{
  "n_layer": 15,
  "positions": "rope",
  "qk_norm": false,
  "init_std_qkv": 0.0449,
  "lr": 0.00565,
  "grad_clip": 2.0
}
MLP neurons of a small language model. Each row is named by its layer, matrix (gate and up: input weights) and neuron, and shows model dimensions 0-191. Each number is 128 + 24 x the weight over its row's rms, rounded and kept within 0 to 255. Numbers have three digits each. A neuron's up and down rows have the sign that makes its largest values positive.
After each neuron's rows, "fires on" lists the tokens most often at its 100 highest values on Wikipedia text that the model never trained on. A number after a token or word is its count.

L10.gate342:118152123140110110088123132155075123126107098074154129142117112089107100084124144088156173149150132111137128124163137147090139122145145120095152129126111146133151153143117135150128172137190170090176101113104110134139117142137147146139132135117109131124102168092151157137134147116157147138140148157061104134119129126141127090134105101095142141143151094095129117142123087133123133121094094087144111102139102117161158185161106116138140168089138146144171122112082152130160120086149129125086127134142137113107119113087099150118108094127085168117133132149104103135081129136150145130
L10.up342:114108131073150119154108128121089091129106158102147163134117089109132122141124146110124143137130103088108090167134131136092128155110097128115137149146083145105168098141117111118105112086137097105129101078129095128106125110129097194138104126116132139115180114135098144120119128136150100110148121151129105139093104130151106169151123104149095172101121143152152108119159146172100122162118153132113091090163111183121114151164128099169114118093155131114166138137122153107120149184101117108126117086146087146114120122152108139145124109118132126140141167106098152114092094150140178140
fires on: "." 63, "ite" 6, " inv" 4

L9.gate144:140076156150123174124108164112100126112106131137114168132104135143076131161068136090140128117154135129165128136075123094157104134124115098138084137150095143129122115127131130089108127169118157088099115116137127109099128149118115092096089132096097106132107167109119105176141120103122116145124099080150132115181138115148170154089114130097112135140144189117136157132101140120164101112094127140114096124113160128097137138100175094181145121150109105158147117074152165134125128110126120134105146176116131118150126109112132117084129138127125164145107148115143123094117156141110116135
L9.up144:100153119080154178149092122096141172135100110114118118109150113149120136123111149126105140160096121115168163174161137071130157107160158109125106139170164108130104137117117130123120146121155137159108137092155154094104170146145139138124123141139161080138119122135143140097139085078123106090135171134169106129157129126146118085130117101109112092153122152135113146124119141116122121112150150154126151121121107127105182164101169146114118173103101130112120104125118170148117150138157145161114140123151127139144163100163123078102168125100133143072107131151145151179116148134152137106
fires on: "ue" 19, "rist" 12, "or" 11, "ed" 10, "av" 5

L7.gate324:143121125146154131121071105097117131131099168104135103137149102154152154116107155084104108127140082143087124136148144098127124128125147125092128139078116150129106115130113132084156138135147101152123144103143162149159115150153130086116148112140154115157118139108111165139145147148120134130092107092152197105142122158151116076128157148096157115101147097170135091091150146100119135106142104140131096076129138112139121104133157124089076108104123155169119081114116087141135151128137122112061173103108141125131148147161151154101096106129148103138117090114091138124112127134146146095
L7.up324:153127132094153162117147143147150155155099171119092150130112114129152113149169117144077122122112128163094164130095136121142143176129119099138120084099102107187137110122148157148141119138168108100169125092086164136114124159131103110125177109158126078155128114156159144151160150158099129120158122151180153148152144158163119129109145131110086117144104132070135125133119153131119146114150141112130124115166152166133188147085108137128103124158098112092125136116149114155102154132096109114134158115136156069116162125146151115116129126118125151136109126098118111141135174148094110139
fires on: "-" 26, " and" 19, "ro" 8, "," 6, "/" 6

L9.gate123:103145092105096134122127083108112149083135141158129150143100082129142104124134130133151153203095147122132090129132079100128125124118147107158158101103165139165165154166120096130158128147151140135147168142122137104155150101160160133115161143121128115088115122106137110118138147113159135145091120142124132113157137119168155146103121132104182143150141091055132106123139106129090131145099145120143124136135147166165123146133191092107119175130152144135123111121127148133098098147123142129106140129144121098103090139159147139099137173091090125143166092130163113163104158121118138123
L9.up123:129107133146154113152175151129092106132126148133111083112107143127078110129080132130178135136127082132133114121096144143146141119109145093114162126101170104177167139108156116137156146110103174163129088084146126109152114135138093114152123155138116167148141124156105107162114123134098153152083154148121132128070085107102104164133105144126116149112128105114112078116162100139098149155113135139126116112148131173131123131140151128122119143151156132092137135125082121137105150122147136164103122131148095083110126193104093155155102142130125085095095124118129133077139087146130141105
fires on: "." 22, " s" 20, " t" 12, " ra" 5, " att" 4, "," 4

L9.gate229:126135112118134099123133147123124090075115147180134099080122093130104083103133112129140108124090135071140152125091082149106139151132132110145073120141099111107196162151115127111118123142143157114157131153141151126126103159176141101147159143127167114139113093105124123129118156156168161115139115161097111128154116112152079070134118121112148111142126171119111129114158119153110139099164160079141182158155110121132149108094099132127124133116105137122121112140103137097101125131131129113143141142130102133177114137142143113123129089091182146125141131147084132129134151147068126155
L9.up229:106124160145129145106126147183136092099100114147121142104193070116124150096140136109110124150124132125107117118126139123053124125129101112149161091175132124142184152116134098102124114125143156118114128135155141111088125190101087128118147154145134182115133096090112103133113138130113136068125146119115139153150104155148108139129100149132134146140118127104081140113116149127130121102144148155132168133126151152157147125115119119163127131102162098136094120114155109110098127117131162123105111166076141129127099142163082151106097104099130168120161111159106087093146138108097100148
fires on: "ri" 33, "ow" 28, "ric" 21, "o" 7

L7.gate491:138162129121122142128113128173103174124167153068133142123085097136115151140130115142115161148144098180112156124106147088115120139145088118099094104097109104091133136116140150147116166146114152119107091115070142134096155160135097094149121103091119147136077081145131145100132153110195127149145103140101129133126121156129094111115108133131170166146097110129110157086121132128112129131149142100083145091159125137136138129138135127148175106136109122125107126151129144142104096120151096131136106145145104113117205130083128137088158101149138124155123150116111121110116105097105163110
L7.up491:142145153140107138098153157126116116139115143070101112107062110117085134090070125144131122134124092136130097159135157111083112102094106116073093119102124143098135115136176121082111176124114113132110133132096076129100150159106092164139095108099111157118125105127168138104134145114125131166147135140163128104115136142145135130114095119163140096099126120133159104137118099094106167125153152148123130137171124158085111177134142105148119152150138099146124164173106116141126153096111093161135136138091101145111140109119096136140130134130105132163105115081137150089146131154136150113
fires on: "est" 21, "st" 16, "al" 13, "id" 9, "ite" 8

L8.gate241:127120137092151079117136183145101126134111103121164125120142143113166107163141162095121126130156113114116130156098133157087129144133091085150113153177122138089123151128144125126137155145109129171108097131127092176095099137117065123161146122145123101083135142149155119161097115092094102122165127123131134155178103130146178133137107162139149144166108154133141150124099104108077109180148144158142113109119134123142119173083152128114139181119124106109139147124137112133143079160117138129138159128131100125137104128138106109081123101132099135145161089129120136141089115137088154118
L8.up241:106124096163105072139167099095093129135109121157119074144083161138145191092115151077153164141110157169132139123116142164147130138083133108150150112131111098159096141150128141122145092116162092110111113121116147160130136137121165143156156120155083097112139148170142161146127099149159143142121103145141116116134083118150143100147093160172130133115138117128159159137170146131107128108109138096106124133140168092152147162140109116141142124139135147101117099105117101109090137128112142182123121151173166124146139161117149101121108138108112144141120108121085114144123139114118115186
fires on: "im" 25, "ch" 12, " \"" 9, " E" 7

L6.gate153:150100126117185140127086133143102116171159135095126114150120146104117089172107138125163150113155084166107147186112103166100100101112119106116132117138135093161158160122127082131145156126138156104075120114147105116135115124169084137137147144133082113137132109110144118140165174119145160097107124184113139115126157147110125108161110136125146142141114175133161135144103132140168124131135123149199100147174120166136151119122130151143148171138147113149130152122117121140119163168111132167123140146141116127154144141160124188121103123126101128129117095141136117124173097099141163130
L6.up153:090093148112147118148087118123102110129105132081125105170087174144104117152090167096100126115169146163138099109146130159126113114145131094094150112147131131136082137117140107179143104153127108127105151119113120143150101109131077141093116115140095121165138106098134132141134166102134157117115121177134116164128117152086094145170102138137156087154137167133154176118141119146148157147134082170155119106154143146127124108150116132150155148135120090162121140113119114100150156163086095135142087114121123122120165135143150173109137109147120128165148145118102166162158166103137149137
fires on: "ord" 21, " York" 18, "in" 13, "land" 7, "ury" 5, "pp" 4

L2.gate431:101118114083117117117129184086103110109121084166117110118157121106138142151111123103136124090094158157143140081089143133144119111114100109082152120102163121150127107116111131135112142133105135113157148146084090150146125050137151123149151128164102131110126142089145136146119160110149132182087116104137122119160137101101150107143131097160095114114121082103147106116152139055126145129164097124107166116124099147123109125135133121101132104130051097122100127144124137110117123134153105129081126142108139119138105133166127104116141104148097150149126089104141167138126161150164116138
L2.up431:111098152117166106140142157118125147100134126134175117127167146127102148210087097107141084130107126130084125124119158137109139104102097088120144141144158135128128090132120077072125145131121135118099144117104112133139133098132153106109142134145143161097134108123138143166159147110136129181125102073106137122129124123129144122155148086135153128076124072078142123110180120065125123147138134139117135101093145124125108172131174140141168107109130169124133115132147146091142103163115091139123104123091162090143138103100122103107146109150122153138123121110142152139147139169130093134
fires on: " e" 77, " ent" 23

L5.gate203:104142106112131144103114125150111138120138157107141146144103139152132107099103115130125124141141079117114151123158100091140150116135114105130130085135120165173118131117119113151137160095117139088110122129133108136144132109132166132155124129095151137149084128130153103154099148159162114129137098112102116154171067108154148173148071109093150118102143134094150130155153091104116140124153077116112124135156135084138181184136146106105172056125116095168154105136124149129130123105105145144090085166089133096117111184138097130128102101113101106137134147124102138121148111107141142157
L5.up203:113160159143144141120165121068149134123174168131184087128123111136150129117107090114105113121165100085101122091132123134151139158110092121147100120146144130155150140086133115119164110115149125146115106118165142125123087086120097115204118113146106126127159095146151155127119140099099135141141102120150130144132115149119122108132122082132126107162120161107169128130174126128086138152188142127131121106158149103148134144122090078102096116115114091167099101102119118114123129128134166130154151132116133128138072141148146126076116171146096114137131123124103161138125163129114138184
fires on: "in" 18, "p" 16, "ite" 11, "it" 10, "id" 9, "per" 8

L12.gate96:165127147140136099083164114112126135097146117127142097156102126128146120117124193101110146100100067158098139109121153087099097142089125115142136086087173159178154157139133077096092117133129143121146074134125128159094133136155100120129124104137143152140129113156098124148129137130149157157128167111152122142139113128142118111103124146123174106118156105116139108114165122129138156153148142146121101102128106141144164113093190150135140148138114145132152098076140085115110120111127062118071132117126114108094129108137151113121140161103140124156128127164124086114119163133091122145
L12.up96:172121103137148106116082107117102132154091169142098111120120169104148134115083136115175077126142122140106136128162118082134117163128127130139135101127134103132160197147171133138121158125123136142143094121100157117135147154102156145144160102131157150094082100131133121129093128172102143124096137118126148108126175094126123104148120150110105110114101120121097115140120161132135165105139118160095094133131170149149110113138062144116150097108151093137146157091156101157174113134137094128067155134105125128153172108135087145113128127130140116178126143107171104114143143121128144125
fires on: " and" 28, "," 26, " that" 13, "es" 5, "ost" 5

L12.gate168:171110146117153114070124134134104106105137135122151147102098113108119086138154159112165085111155119125128136145117103130083143119129144133158161079137128128082164127102067127155134153108149114121103117081164159118141119095155111104115133160159145152129075136152111133101125166143140120124137130132114112155106144125136071140081150107066172172121185152088154118153165127132081123133113134097107150161109106156112146125115115147128119187118150139147138108112136149143099150151114155152108131113125118123117139121121149115095157128126101127118167151105148115094141165111131129167
L12.up168:138156117147107190081118141146107168131146139107140094141155145117125169112140174125195066114117146116121143114135139147104146117138143108172133126148132118144122114146125121105135166123117124169099162110131097087097172109140126088110117130140129155109085102173106109138125119124112144104132147125119149186152135106135092125161167100146164137097130118129181087135144136154141105097142131073172169130138093148155139122088093138103132157121149140155119133102125137115130130090140126191136104124123149128147114120138131156124115095126096109150132133088120150127146123086161169125
fires on: "ric" 17, "ri" 15, " bec" 13, "on" 7, "re" 7, "ad" 7

L10.gate382:138108187099159143154135140127115137142086114106137130086133120119121105163092074080162129110124166114135148128101155139091179121158104114140164142136146145118146144147145116165164115148143121112162141133151126112159087094098147090134126170150091114161128175110126132097135138141116157097127151140164157086138125112070133121156101146146131123157124090151146107090164104125116089130130140095072132108163125151141149135113135131109079168120116106126123147099071119135104100135156137129115125132124127118133174135151133063126135082163135105115121097127133108115128135108115123108
L10.up382:097121143133135124148155151133073161133142104149143144124135133123172155132128150130107130120138152077124168104147117143131135099110142084159161126125130138098103123098121170204118162077129152152140091166179108131143109102173124161114190096127064062131122101125176111155134141110131108143115111158138167152159118112090143124136136124159098146115126063132161142126121160104130129125130152138087109121125112105146099119126137145144147090142124120163107124125133121113114109124104138149127159137101130125142171143151151110143096174146119140160129100122123149122164158133139112138
fires on: " E" 60, " e" 30, "E" 4

L5.gate250:146125131161147137120142144089117161093154177112143187103114099101161112116151117101166160133159126082178123123129127091133145164117105091146100159132126132152118166148160102125111142148138109150164150148103144112141097156142136151109119110150143133099143124146117136122136161156106120080148124133194130110117130086093117123182147169087089119142107127137139137111137115108131158152150126087131095117128088130091084142139080126114097154132123152135068125122133129127128146149098105154087085116138101161126158115081158146147084120108126124157096111132129147118124120135153153137
L5.up250:173148136121137132174136092124150129153091117098126135132135135115149157136097126115148102141129145144127140142122137151136079142129117092157110144134101118097101127123139141141081120137112144124164121152124136064129148128100148133128129109129131124109137147149103090091081144116150114135127108153153100118155168132108094108128107106121093190140108138105130141195124119132159098141131147121116125106153134136128089112142066108130130123165166133153151148134139203126110149197129082134167137125118133120156100139127079179125152137134150114154144081153108154105102085163135175141
fires on: " " 33, " and" 22, "vel" 9, " new" 5, "ve" 5

L8.gate236:142147167123107096103091115114111095090137172124161109113104135114112133109138147119106150135105122124164098122162144119121149131197135168118077103099149140121123136114100132093143114099127120127105116109120117111135127138150095130150147081131097128094175142093102133123124146173159144149140114156104122105080119090171116112139117086106172123089145141153164136113090075116116138114106122135116150090105161110130108136127159101111108168114127154138153142112129104148118143141157143134108146122184151114133068167114132148103151152148119172116113127119126149121069104121130113073
L8.up236:149148158089152114155113131122118108157126100121171154127088166110127105138139098154132146110131140103096093125136147111125180147151140135133144119146118179104134124115130114176134157126148129126093142074109100118131176121124126123107112126137138144120152073134124128130089135132145105116102134114125125129155120159106132106155088129080146168114158091180097117106151122128114109152148152140118178141143115132141104089174075119171143152094062113101186079137116167148125116134133073130134145112154132142133140093129119128135139133131110121156126166099118113184135124126158127084
fires on: " to" 22, "on" 19, "ough" 14, "ite" 8, "an" 6, "ile" 5